{
  "n_layer": 24,
  "d_model": 192,
  "n_head": 6,
  "n_kv_head": 6,
  "head_dim": 32,
  "d_mlp": 384,
  "vocab_size": 4096,
  "activation": "geglu",
  "norm": "rmsnorm",
  "norm_place": "peri",
  "norm_eps": 1e-05,
  "positions": "rope",
  "rope_base": 10000.0,
  "rope_fraction": 1.0,
  "qk_norm": false,
  "attn_scale": 0.177,
  "bias": "none",
  "tie_embeddings": true,
  "parallel_block": false,
  "extras": ["capped logits"],
  "init": "uniform",
  "init_std_qkv": 0.0361,
  "init_std_o": 0.00521,
  "init_std_up": 0.0361,
  "init_std_down": 0.00521,
  "optimizer": "muon_variant",
  "lr": 0.00956,
  "lr_mult_o": 4.0,
  "lr_mult_down": 2.0,
  "beta1": 0.93,
  "lr_head": 0.0102,
  "grad_clip": 2.0,
  "warmup_steps": 200,
  "schedule": "wsd",
  "decay_fraction": 0.84,
  "decay_shape": "cos",
  "final_lr_fraction": 0.0,
  "batch_tokens": 65536,
  "seq_len": 512,
  "doc_mask": true,
  "train_tokens": 520600000,
  "steps": 7944,
  "dataset": "wikipedia_en"
}
MLP neurons of a small language model. Each row is named by its layer, matrix (gate and up: input weights) and neuron, and shows model dimensions 0-95. Each number is 128 + 32 x the weight over its row's rms, rounded and kept within 0 to 255. Numbers have three digits each. A neuron's up and down rows have the sign that makes its largest values positive.
After each neuron's rows, "fires after" lists the tokens most often just before its 100 highest values on Wikipedia text that the model never trained on.

L7.gate327:101166126179093080163099119136158156132141108155140119179148148106130108097160097150109101148197156158112074137132134162159106109109121102151107128119046113119072113085085122128186132110201150143149047035101080143107114093163145080074142152121115153189155109167071129107136178138130109140
L7.up327:077156156180134113123124101060108087161182112151148104108113073130164086091135144153167147127155083140135136107125126168113133078118123159122144184165116129106124060120130132132163103142117183152130110141166132146089112093108114068074122186081057118156134188132108151088121112136160116131
fires after: " ", "-", "–"

L19.gate191:142158116137177093180155122116073133137140109142126143115132122082120113203174150113113157153127122044089154130167135071153057151126132159127100084091152149139112108089068135071108146180154164163154134172104113129141161148092122101083153142155152122152106174101169178153156122115103082148
L19.up191:100115190058168132145132068140127133123078168159123131124195106154119130085131092073154067126156089095167129066108119172215107163093122131152146119124135114139129170148117141116172117182081122131138130167102156145135098158156147081140124138141113162185182099208176170125132138128165082123
fires after: " |", "0", " ", "1", "3", "2"

L11.gate303:157129133079061090165136125143106146146075138128151195096147174177112116047107086114091148162096108131141114074108128146131072087120140151104158109118173175172155130065109073087167128165090132089167108060123141147144085072060140119151121096094170112177175086100155141129126170142137111110
L11.up303:071111120203061052191132096157109124121137138127082130134131104135099172149158147115083107167088084117113127103169105116164108124146155095160130110124165096122132099076131163103145127127156174115141146099118168110193156087091186072112103109079117133123132075112110120126077117101096089161
fires after: " |", "-", ".", "st", "|"

L21.gate186:205123098100075067120134066173119123132090108121135129125110178112164159082161087137140122093147133145157127127091130121094120141113123151113096100135109167165053133192134141161095196163157104071080155121197094094153109141168143099110120115159092127116120066165112112147129119079133159063
L21.up186:140168132116146186104172093092160101141091067075110052147151080107170111142117083134132087127191124116143098144146135146135066146180091075108195123131189127165169159107053168108138139112161092114142099093135085143121099113103184138196158111079212185130124118145116122113116086170103156144
fires after: " ", " —", ".", " down", " |", " ("

L16.gate211:114137183137106113088114110154076090126142143138115140180126052115135112163124050077109133161127069147124160181144110132112099134129158184128073123140163104137140157153133137127107136124136127102083103072131133085119151148146063098099088073118070128068139079161115081130114160100095138152
L16.up211:142146079162157156118138136077147089087093116070080123132126084124135168128130077156108125114156109096080144109095139119132148097180153134116114131194182160124167152085099115108131143141126119138186092150106131230222123155106103099124107095147124126067181106116136112161174170130078147172
fires after: ".", " ", "19", "°", " ("

L19.gate98:094149107159133137096052126108121038087161089058149131142173130161098167107099076102104077134123126133137133183135159117093085176083098119122117196122147122089174190147091146115098081184085128087141093158113147148205138147101175112098130126141081146086163081176133097111142177135116155128
L19.up98:136171068156101153151085146178144109091134154091160124191127149106139106196116128131090131076125086050073127128113101139128136106139108126094130134073113089146106079142104131147104132124119126058160125104134112125158150186146110100105149086092123155083153042155130100146080133127134170134
fires after: " ", " (", " H", " D"

L8.gate107:144137124081140155167088108113099152114116094144154125136106167118144149135161157100147107098072155170109137141084101142141131120103096091104135058132084101100089129098152130112136139165166157088116130141099094148105122091053187141095132158093101195164176086102136139142117203161156143136
L8.up107:125135115113097090145172165168131148123095100171129103160148094056168092127136186182146106172149134124162098106076071144121087143131083168174068112161125130122105115126158197119136131159136157156150128156116129121038131126100149094097153100124080140176128130083070114133153175110178182132
fires after: ".", "-", " |", "\n\n", ";", ".\n\n"

L12.gate362:146138118140136124094100165126152143144173129113117140105105144166148072146127083141125077147104109078140125139151122106177128120124099128128126092152088173105143116163157143139173145115093117085161121125060151134174116172118036136096084104145098174122139113096131102161091145163105151069
L12.up362:131094123107146075122146129130123167116106131073198145116189147143134110108080168157159102133175100161090086088176151148140194122113119166155116107140098098195100118133126117091122112178120095100117123140116161147132143178090123189148099125074110100129189137127075116159209163093115191075
fires after: " ", "-", " #"

L15.gate194:100133157135124093163067165134185184138108127113167110127159149141105112113112122119197141135147135094058100148126156151085091208073104189112130128111158179118079077116127099119118120146107207159090121097101171108171137088065189092116130138104102097172149077141113119145152101036129104083
L15.up194:128088216145129151158176094149107132100143077101122137138154066118109126121085096132150087133143140113087118108137114113108090140113082072128162074168170049132135080123145147070103136188165149122101070138131086096110089061098179108083106111130172087147166118174119084121132121127137066136
fires after: "-", " •", ")", "ase", " |", " is"

L16.gate102:120090090157116154146094180106141108149118061168105058108141166112156090145122144170132122105088138119057091125197128161075121164086114140177133151125189146109106080087113153092065115064186061139096119114113105116127138148136149142129153075131154114150091081104188135061145113067146094177
L16.up102:163177172153118134111154141188097153072090220196121144138113101145169100101098096096196194131118078097199124110170154133096067109122140133078195080137099148167181183137138094155144126101124143129134135112090145118146163127143155059113170182107118130124142139147136128105136125128147194165
fires after: " ", "0", "1", "6", "4", "%"

L6.gate157:160168143082083067093100197080178156102143142126108083156167122138134160154152076163128112159153115125159128099144089123054124108131177099178102094131103142063176102101125146146111128170166109141080141119126159165179160157071020093111123147073169145198129143107135148145084123094135136120
L6.up157:092146211114205091138142111133146140157170106081145157144187029142097109116147104139205147089126179150119067095126094155151173092099133094112136154119119170139144174135149110050141116090167134105133141163090142091111141161128134138126110204107084163101138146073155115141155115129115177116
fires after: " |\n", "-", "°N", ")", "%", "."

L14.gate79:072053106099157136157152152100141098150104126097129140122116129108117169098100156118102100157085147050172095122138141137147066188099133161014141146177185064132091122137138096132097133175195135182140136084147145080160115114106155140139128173109145142120170168093159163096148177144124177096
L14.up79:074083116155122146129156055136096131120104151142106115153167082081081169134062168115105098085168122090055109112094107113141108170088175115081119174182182126124122115173116082117115155172166184135199185127142169130131125097180135125103124113148169117133103096122132131121111151141155166096
fires after: " |", "-", ":", ",", " and", ".,"